Weights of a small GPT-style language model, trained from scratch on English Wikipedia: 6 heads of 32, 289M tokens.
MLP neurons of a small language model. Each row is named by its layer, matrix (down: output weights) and neuron, and shows model dimensions 64-191. Each number is 500 + 40 x the weight over its row's rms, rounded and kept within 0 to 999. Numbers have three digits each.
A block is one neuron, or neurons of one layer that tend to fire together. After each block is what it responds to, as a language model described it from the Wikipedia text at the highest values.

L10.down240:505551481485496481489490570510525461576470488456448544578511481457510516466470540473465473488429477498494537482537564515524550498545517508463506482530465476530489466465509495422517548485423446552556534490497480545498437507514510457388459473497552489558442478467476485459496500494500516505532470589532572555511504461434448584496521523599507541536497563428501472542504534410440523486482
L10.down251:438496458534514494470541524504514447502469483536477456559527443512475550425485476490426566506594484493549525493564545552558504493513465531501488527567451541486427513477519482449461515567497518519511543424557417484511543569508465515431533460499477450477512489547464490532546433485530524488556526486503547495582499540458482492485489505472473487504514490514516513422538547554447504528477
L10.down498:550507468553532527525457518588493532466489497507523464455542574516517483543440487454495515498475497470442554521545476425469419484588477515567521503577552476469369469469531496458384504476477451500506502495543465553575524487483464492514498510493568544512477489590385516483484438509516506521496454528543550506485441488466512550513439543570571458578489461460511540455456483440546472508522
L10.down625:479492525505528517506548470500441486447503577453489468489469527529615532463446471518506493552463540499474507551449458510576531518533505403486492487545492482419452540564515518503575482483445527503540479598477507425486490467512592448528512448453481462558490510476500472511534530515477406499516457514508500501544502525433526505531487513473534496481507471469446484478477520477455451467560
Responds to: The space token right before a number, especially dates and decades after "the late", month names or "the", e.g. late 1940s, January 5.

L19.down74:505501467478510540490470589493542460521539514465434484447536516551535508525506467516540598391415468582496487523475501488473410484460481448486476495519567501551449492517525442472515570435479533507479519551543479478408501522525484601447482421493435475481480558544576512507512537488580454478518489404530436492529523497471498576504478516595502533537492486542465542516516514504532500508518
L19.down128:505512508554556491425476504489486513594548463532496490493447434573428455483457474533532505569532469450577523531455548468491477487485526520517452497523443474530536487465506429493520469522555568534556495538487488511464542512465584475446550533498405543510557480505479543467436507508517451538456419509477512525536541553449515493425447557564423524512495563467428486540523391440546522489497
L19.down135:538524456474475499486449451528599482551490512491441439555505489463496499539501487533491405553506428533495500498519611492574489399427528485468520464576478544492476534545498443561576459602480527542523569468520546570522566545521498469491548516465517507496488526490459458505544518455490472425514474469539455508508467499554496536503498501501466508459499503444492434501514460449497501522462
L19.down167:503532452521486503512522498530556540532447528506567510485533497507451497506471518471533495522493519488455428494551481556522495497427510491539477534518484486513549461515501488532449556591478503523489516510534554462473478469551499493400530491553516518404515494529447420512479416488491532475508496535539527483508512564451467480507497571652433402459500548412546505550483474565518463479501
L19.down170:548447513532515524489547417517564469519423517413488451533531499487477477484456493474505578522487485447543491500542541565514512455556443509509566480503508481451498490512474425381503447464500512494541527481488461536522574544512409499551557500528399477502483403491440520533491559505432450484470601493515482455591531492483465445469468530506501535566418497512490516568438551459487460519530
L19.down279:494558529516463595525543408517523516519452493454434507508496496461482583511466466488502472528459524495456489597507453459516543487543523462502578497510472516497535499497459448472536462504441537526510511460489541484469511507574474519461593516448510515597525463507459453514502473438519405451544444475457478422476556432431481495441505578481480538501433515457486485454464561469484493545497
L19.down311:526482495464520453511559492486550431427498529530531518537454524579498498440473451554536554488453545490512492460520552403538493473508464508450548456508564461521483528546461461434552502458593497511494527476392468540549547452522568466508574535491462456392583529554443494445544432535547537488462469448474479476467470531458482541482529472512478507509554629468436510513500499560588511540502
L19.down313:496509527447498499453503602548484516471434527529394507487482514545592508518509550426479486424497571499483473533490416561484475508486505454508465491467546450475471504524468499501530466455531467549438464532582467458457540489519462429502540509438489486564567546471523557466471527435488542533477532513553497476562473450531517463477576507491465485474588455520498562524520472457532427503550
L19.down318:511509565577531479442451470428519576515547400510454514473462453463499535550514432516488548522533544481511510451461506476491538495516537465483512400504523520528508595530498478496491464492486499465495464495485458505462502526521523489498460480522496512498405529481488585464565397481516478471511492586477490514502518543498498497492487506448471498471526472474527617494544510454535497625450
L19.down368:512454436549449520497452478540522519493538517458466573494475478495446505529504463495473478479423559475574549518557521488465519488473493477556572474478457537492498466509550541487491605524482480505477480495485553527461498558462449566426557530518493511512498555456493449496485586489469494492536448483543505495490449492477519517480480528521402504499525446472501438479487537506483436511530
L19.down397:500474532516467536469511551505559472521505487480545472560532476499508383558476510485444438450560521463492539492503489481446420438485505529432442493523450473542524455447514555482482551568511560448534426547515510530523528516476563460539415498522506552524431505545524512474538510548456545530505493464545461563471491495476540592458493506552498546463492470541454518481474524499485459482532
L19.down426:492452530481510510473459448512475458517454475548518444549510545437480536516460542508513574483479556451548476394426541565484468464454435523492458545522482545476509500518468484494447580479453485533501452449464514438449475525506466475536506465540439510554479492529495469502551493491504404463543495514476463497498531468480482467482456554538495598524581483464530492540470513489490525491537
L19.down463:468552516478432501586462418498513489500461474438480436461491515516516486491395489483518550543443575436550487542507516538481488505462529432579476446509513540460490501466442534481515529495475539441529524477492525547501481562495495405527463495495469544528500435481470462511484559512502439455524467487539549503511512505522556498505562471546426485573489524440483508546571604450507461493549
L19.down628:497491548538493541459464536532471456457482490469480476479572449510512513518426468554558521482435528546576495508451531557502475458503538460527514498507466457495493497590527452555531572492475518547536570466557509501489531508593465444477489457495498583544503543517555576469433516498538433550476490470518479453472499455489503542549480534552526499547553510516519608527524531495525454463499
L19.down703:538504505509481524481555523492533410490529486483465478507528459462474510526589510504525514510547505574550507522457498514485491513463462447557442476545476465476564469563482471442468525454539442495516550459491450414551559529538511457502471527446458530394489565467538549530519500564388487465503476510428501501526491496517515503447500563467510505450572449506498490471496494517450513509484
L19.down715:447573496520508482455459471482495488525559375509469528422494441514492479498491450545460488538522551550553440558454565512513535546513502505473558571462473582572522579536485434503496507516544499518455467533548516482515578517487561450464545478438514516438427501546496503468536417517529496519467518479457502494497424492431547501492532493465448484487478502470530470486427535466500505507445
Responds to: First-letter pieces of words split into letters, mostly D or d, often starting names in cast lists and tables, e.g. Derek, Dolph, dog.

L9.down34:472497550518483575452488480540500516544438493481482532569486515541546435438468530544495518532472505523463508493536450506525504480493468468417479562534587507489450456505461505495482473435489462567437528494549472505486516502483515510460575555497418505560511514474469498492554495538539502489534491511493532483517538515446589520523428547560482445503441522543529588448515516494447469564447
Responds to: Tokens opening or inside personal names, mostly the "att" piece after P/W (Watt, Patti, Pattison), plus first names or titles before a surname (Robert, William, Bishop).

L10.down59:473470518451459497510499513446543429549485452516502539507529495511489500481504482486549482528515599506538494516476535417473469518510538505468502481461509544470482441531519513466456497475466500482445500480594495506461560501521553503478535513528479562555488420472505509481471499514466444521534529443564582498555419439514547492482449518485442507517599493506528491514477471531413564461491
L10.down234:539495460517469550452509490549491494461595459516552448510507506549506525512500498475490468550432503556592584573476435423497474464528505583490517455584419431504478447529454539583455470553523485454518547534544520544455437500479550551526558510486517493474508490575538495497496493510492527508453485517547485498493517520526529551504516407495516505518512460442497513509496470479452453444501
L10.down545:513473462467451451482511584532470464569522500463518559495486512492515508483587530531487556501484505438474502548556482562490590546447560470448530493448486550459473551437486445516457519496508451433505531449456470514449530456483479521524550562476532428448489462581534471452558511525463479496425483542458508525494467471479489531547572460501539530516504514465485483478502520528525453448493
L10.down764:500536436531413509419512513463577448567471478465503447474531498494481533533471475453444570509567524503426544490466563449462507536459578505476567460473483459547453522455518461455430549438468474511458499469576481580526527538525499520500470471478525487428524463571508576496493481582535507507496455475605591560464509479521480463462472542527454506486469530511496479467448515505491506455518
Responds to: Mostly the word route and road nouns ending names (Highway, Road, Route, County), as in Federal-Aid Highway or east–west route; also word-final pieces of proper names (Racing, Centre, Washington D).

L10.down68:523532425552512540465480425485561467513442544500458476587490553546512541485477526519514522439526521475535511519509488493455439483510487501459536485541478478490511552450491403496517478438487468538560526546545488587489539441529499524432496493472515539480528483501469548495502458520473548513436520426489482484553503561500538512554551472468550481447486490581528535486536510524466431453531
L10.down131:497532518536501500507509501507526516557417457493455464501454465494500464504487518554483560563478473481511416510531503490530497479431508575532497509513502480503468492460517512532429445470518475483548533477478529541507541468569523494474463490476432526446481471485506447498442495578534523499551462547529510486563481501493476449509530514588543445511533457542443509532504420451397505519483
L10.down282:497450468517552541486490414447494509473448472547459387474465472580522520480482551578395507473515506547483495502484507476429513486475489492456587501558495468473474476488512490550577511618466467486466507487520539456552500402540482496441541568515516484490465504475443485559478495465447487547403591472481497491530542487546496472450535506570526481528498461493567510491520441518474509532458
L10.down765:459510495502419527530485521524549530510555497507491467540511473458486522494365436494455548562505546442488475551578550499492470509543491551450484547497533497535479453491528561461545482527565501540521609538493503558520505418503554436453464511476505423539505510586482480487540455463475522525469535541513551424549516561492526453478522471534526447453461473544473514453536517505451556489506
Responds to: Subject pronouns (he, she, they, it) and relative who/which opening a new clause in biographies and summaries, e.g. "He was", ", who".

L19.down0:496516571503488582526520509437480559530418529551515541531509444496499464547519515499538459477462481595449541553503485555471474482559547466493452531538585390480515517478518505485571480477499477481486434493488549484453479526509497525541557487552558529471546546458481466483513457445424439462535599509502482541551449482469465504512432517561507475447554461562485549513487464476447488523512
L19.down235:489486455537465464467507431491458496452513534522460475450534458568461489580500532550500542525526506425525482527521459480521528531532510552516522418466500474491501456505397474543491545453476438466465554495551560556446545549496487507471476465575503505478491478499505505466495476530391434519362552511490464536514546495531510479413524514467529502416499469511496500520466507505409492493557
L19.down299:479479594538476429473471500435534505455433546509461453452538465507448540473448545513477553484552505516467476446536541562467469486453428466535592513492484543490495527544435525497500466407481508458525531521576515530527498475513594470426487498499516526444490538517492539565438480452568515492606469479494515513461542497417503488503508540526439449523466590538502523534475533537514448527497
L19.down327:523497569541453531476467535479565545478450414514551511515521543482464466515446545472455521481528401524517463541486474505481528497427455448442475573480499472536510499497526503461476501544474471475446512467523530436515496514490552571579489563466509508512505511580486528498503452534522412479504533535527465541512450459475495339482457479570491545461573481529509515469508471540532530528492
L19.down380:448483529476587498473467502508485476476500496480481539461503409474455496516528412574503497473500515490610522468477476531495471530481460519503514543508498517567547513483487460534455477516543563538511465479479475549511503507557450473499521485550369593496450472469489574540450469546528543488517522427450472546534519481436481451449482559495539495490442422459513450455545496512454536525567
L19.down424:490453503539528453489466559504523505521414467490509473549511494483500466503478475577528494577507446521538497439507564525570508494446409516532574480518494418494484437451534527522535501560461493552530498441519480469547535495451507446544483520539478577433572508452455444537490542504452515477560541469439515501452512507514469566462462468577519579521511495453513510485427495532540515544532
L19.down458:453507511526462427468484501517489581514483458455512446453576543476485493523552500471501511549510522496496503475522467549575526415477534511537451505467544532490542475471499581477445473442506504492505464439550513457500521462522544520523496487504499554586541518515516503475524521521450487471478553456568458543528501524439528560627483485479480423448523538411566496508413531502509497532463
L19.down502:468500497470524483506483441496486532487499406536481490546457526529463467483522438515471510542548496566536527548482485525554474542609552446527503533557489498517505489464541402547538518538550471501452505512531439475530527503475566577548519530482484507515542492443486487505522432513490491449557445524488564558518525495478495503462514536525473512483407475505572526470484530444481508514499
L19.down527:546466549511557473427566507528545525472521510509521472501489485556421499447505589488505625525473492526464543519569503414536495532486513452505484539511456500461410543483517445502502515474533511519520494502475500565472481508462497498455481513495505506524535474533510474516495528512448540466456522540533512496459451501505526528479465456609448525417386556445506533483467520508503456486523
L19.down539:442500433537520393488504558489511556550577439587496523499543514489518482517508520539510467555505465482466512458419504477482489552538529459504633523549502474537494532536498459531565437520566538528507534443478540559479467526511506489569499475539454482480508513552453484421508468466474527409435513576444537525461537488492519448484426480485500432446488493452554517517543504479529463487423
L19.down549:536492479418473527485547526504537507588538497502503553506541535504511569503498507483417509481472487509496577461509407559536450453475436514523544530420514474541472452475536462501490448458493517543536513603501441577564458501477493499519520504458459502484532434532541515478506524488531538522438482523518539427518532431468547550492537484498514538461460447442479486516488537534458549533537
L19.down565:411588501483497458363545460457549488420477461559542534505534486467463538584532500556542463484548549554471548502494480470514555516465497477542469472490460512464494489494466470493503425487488436533492488436565460561484543515460477506513476539506546512506510505497500438502481481507454506541471496454512521481484482529521481502507527475478430479520556552568554560472559531548487483471471
L19.down699:524525457505446543458523508403504503512461465503506572436429565508478559476522517444534465411491468410475529551510512556482476506514520446520477440537502549534505595510505482518447514513465463461553468510574509525538513478529538522466521482478538541501467479472497497491546518499483512500586545512465558471543495523467563510510535456439485516483478435516493597515513569441519526530481
L19.down706:505514569535481477484431536496497461423528572511435428548491485496481556517498504471431491497497498573528516488481540474484491499455529454475606551475547497548554527433526497549538505470489409522537556466510455513480506508512571445496453501460473514435527507497523406464547447467563441488447466409576559493459458572486576526613539504514471507507536504550565512509492513500464479523446
L19.down708:478474495485495445497489489495438416462545513458496450467488542556500477476425487508488538460484512513483465475504489495536615566393547553444529485492477413512430511539522480460542500514498495518462545479462519487506513497463419506506475469503487541512493435547540460564487459477458521384469526516544454544493479554616543504515512473548496414441470506528470521498553520501468483531404
L19.down748:545519530470520503490483510496460533512534468531524523520468419519487522455514567470480490542451438535495470474481450495498505520466511496513471469507472486519447538475500513590562498471590471563483499528584554574513497519536440536538516518533585437514512521526502481412476402450388463477447538465468489557486514519486471495496523555480499484533420517520504477457564496442552528484482
Responds to: Person first names or their pieces just before a surname, especially in tables and credit lists, such as David, John, Alex.

L19.down49:547465501517543476432520541524512539601494459512508498544498484514463454531455545528533439517470390465450537462527451515521501489536494482523472544518466580424488484524472458465451496457525534458552485586515508483591476427538517504555496494512518501450486537534485463517570531506535486413514523526554503496548492514484452504524474519439555463448530482461497456477513543494575555595521
L19.down110:505576575509527449492524495496545480467498541605556423559517447499506457478472507474519511571496532515499547513470486492486542476482527466588519469505467498563508530452458503530507446512509524460521509424523518592546459465562575539460386459512473484423447537489490431483452525504539473568461436478523478470521447560449473495540466545484532466444543522463434564494402555530502475573510
L19.down111:487566487545451483524437541507553527433460482519512557480505531486486464470505395483480556414515536487520557508559408492515444479524521394508418490511531454489486441530494465551483519586437532392479491529516474485505517507503492528520458493486572496509489576488518488500542573534484487523468491381542517496477471506514454500494469552495541521540472457468525519477525491516552530506536
L19.down126:467523458528469513515413523414546531443573451521473481473531535505546503515475458437524486509480599497480552484465515512535503457490460488468499414544514486506488474436520523600434541488522446484486543562534562462521500550536523542481449509527508501458554470464492497540478498484530502530455501548478498444404519520449471505510473472492518478593436516492563521542513486524486493431419
L19.down143:370481457534466492451463555497542509481534460562466448462494511471489560508508477502421520527464487453531506491478569512511506431510564490508486451529527473526475444520491529520517509480496452550508494567491597454488533447497563434608446475483475516475521512497512487486569426517526478659507489533450494497529496537520428479541476464541494524506528529473536377457490519486504494487499
L19.down169:473462510487536422459503503513472548487515527530496408560489497497563547524458545536505514519549508484481486502448574486499495494480544562468554418533526515485447447461504459409511490538464442465535517581527449514481508499480477540491484521519488468439570478540488493528568434489599483460472566490482469474586529477481524545454565454507538548551596468504431440456460531486504504466479
L19.down177:527544510537519440489553483506540441531529524514566465513557551491531505476585468526571546412531512500481536502434499505509546488505482495511499464481465446506510407484502490477491457446464524535493492548516513414464475493445499467487490489501504472480534556599475388459427507496601475459473459508548481476517455481501515440523533523476490453524485446484510466505470440547544501481568
L19.down290:506486578482567511516479495510578531472535463434469520526498499554555535486502511478453430499544529531502463542484503525548531508561453477458453573491512564437416445505535517521486467472510525459502498590484489460544479522452459472524519471499550456543436484505484470490465512561547469481473541561499493493528509495540460497525474517550434485573502498505505465470476464518500482438480
L19.down317:540518487481561545449470533486480523506415463510524522453496483539497513484548486498498500461515574531492460513507525470494560541488467524527549536583486449461572466525542452505529447513459499447519516504536453449560576506452505473532464552502485516456481520495567502423477496509522550570477455462524495591479518451467482515481474515608562528445528466441549554471432508478510435482556
L19.down351:361478557517509545508499545512511510490605461466493510504525465509471487571518491506398575520458570502564485518473527570497469539513533506494454534547523503536495469478557542495565515509534552535434471489554514466539479478496428556420505522534577533481527536515472477519483470514475494441512534496455404503501463520493470513502490529476519546477478444482547438427511568459502447517517
L19.down416:546511490516407492452447524577477466494521482504527496531539479478557538496521577399498530586479500437459503613475433594534478562551565457479546505517507498482527427465558504544582554480488560457513469511531468549537510557550418482472506500491601453466468457527503479519474475581553488530446549437531503474535543505494484474520480489534486440497537501497512503417407561524517473502471
L19.down427:467484561395523490415507502471568540487510481540480500565447550500426567455466538511516475428494501522472519538552490517548513500468490512517471452607509522470486455518472467504518524494489565446507510523556469447462459587430600498545477488491526486503529514456534513495471507489457409514528506515534528512505540496446476578475530493477462450509478451459501664427511493422516553552528
L19.down544:489523519466424437449523488495484494486506504472479510584604430465438481558530503482504497511497526529544502549469579467492542554488517465454485541520460572519503508530456465530501494451467472483482516545504467479466543499476503456495486505520450598472460468432495515492510511543482479528484606545471432504540515429465515479474477449501500436514585543527472476507452487537491490513539
L19.down649:482375542475524483350502546500521486436561512520451515525513488430505493465542534525481559576540471487491508478528496546523480517479525586494488516527483501491485467460490537493451534465533492434502477527506451527494527486429468464478578558516541576543561495429508468566461457522511515536510490532555554501545479471469454519568419462466454483494573495513468538483439477505528562505450
L19.down737:522441424567519573586520456485525449553496430424539522536472450442550514518491457513563469534500507516512452475498526556454569527490440464489489543508546544436536531492456505580446417498514551549601460559503483490500479473535491464456470517432503560482514482563480503507458510530554552486482511530499524462469476537454428487571444479447521505541537477453541542502511518505476521468508
L19.down750:434501514548483504522501489468474408462488471552501520548451531477480533475429511572487552527470475510510460518436485541480467467463444552488467548532525470478437485497534449527511492426475457433478545529494406465447511635483546516493546483511493520481454500468486561511438477515562477495535476528485460487523441497461445516534534547456488481499511501511514524501512549590584553515457
Responds to: A standalone space token after words like the, a, in or on, usually followed by a year, date or count (the 1836 Battle, a 2014 novel, On 29 June).

L9.down694:493520517452501461428448539521520508538497479475590513516568554433554527492504546469477483500495531513496464496460504492479541500544565467482527513536461429486485492530495461566450504521566507485492534497501454510470490565478574507535532542493548503488469490434513481420486557562566431525414481516515559500554553492459485514555523459566448557475411518483484470520429522484520444554486
Responds to: A lone capital letter token (mostly R, S, D, J) starting a name, place or abbreviation, often after a pipe, semicolon or comma in tables and lists, as in RCH, Ringe, Sophia.

L10.down25:509482520471459482543490489540476470457476439498484521563550470512501430449457535479485494481506459520483482433544497495590503529485574479504551562506536522493584506479548613458470534445471502470483582496500466467526530534496500499525472463456417518511503478624548499520509448509503496469457547469537509502539492533528551537548476462466536483469504574450474453435412462455475523523467
L10.down421:481575512469550536512501501513532574519639538485442497477528467531471472457508477562583570493514400462501517542507496489541455522495520458552547554499516454468483491456522442455552510490507486548527511540487528435438486449541537480446478521487502518480469465546528474516507501452487555524533577449487521513507525527622471474430486525480480479494539492452593459504468505543480520571452
L10.down443:489560525474568534462483529437527472465516503519456511520544514482491504411568463480513526446538470499503513482470432457535459486527557462507618538532618528485482495472485553471528542500505537540472451527484457526501527526526500560548436475469492532417496524448442507519489454513486489477478396493481524575568495471458521519524492527531509517499525548507510466442441496423474464560439
L10.down630:507507432465469520424540489583463522530510503488410443566518482480483437549449514485528458533543502529487529556516443458522455515463508524439564508572550489413494506516494555544467468388492491546464534509553490498463544495526531503532423505469538509437469456472496515573453544486541499513472515471487532512569501436533528497502493516391515537565487560565462512471476541496500540545470
Responds to: Word-final pieces that complete a split personal first name, mostly before a surname in tables, rosters and cast lists, such as Dann-y, Laur-ie, Rog-er.

L9.down141:478443434447484436444527534563498425438553500504478489532535440521527573513504508466477484561465555514575527549498508491474498423528536543507477487456540541554502402472463503484487546489523540493491486549514481500451442518482600429530530489532481517499544500545490507460502473505506502524491474551459570462536545498452540595523506431529514465548469432444526513518512500480510503477496
Responds to: Mostly the bare space token right before a digit, as in number 25, Phase 0, June 2026; also word-final pieces like an in Caribbean, Andean.

L9.down56:446459518547446452536401487456485441496513544527451470528446476460548462464515482529493425534472531453506533458501620466436442472482570513509479508562524465534501485535491476471488503486499408525473534449563442524527492498504567499501516525547482544506533475499481479531547536450542504523549509486635543529513526485496466488433451397476475512483527420564475513499518505497454489574494
Responds to: Relative pronouns (which, that, who, where) and pronoun subjects opening a clause, plus final pieces of foreign surnames (Blinken, Mondesi, Aitken).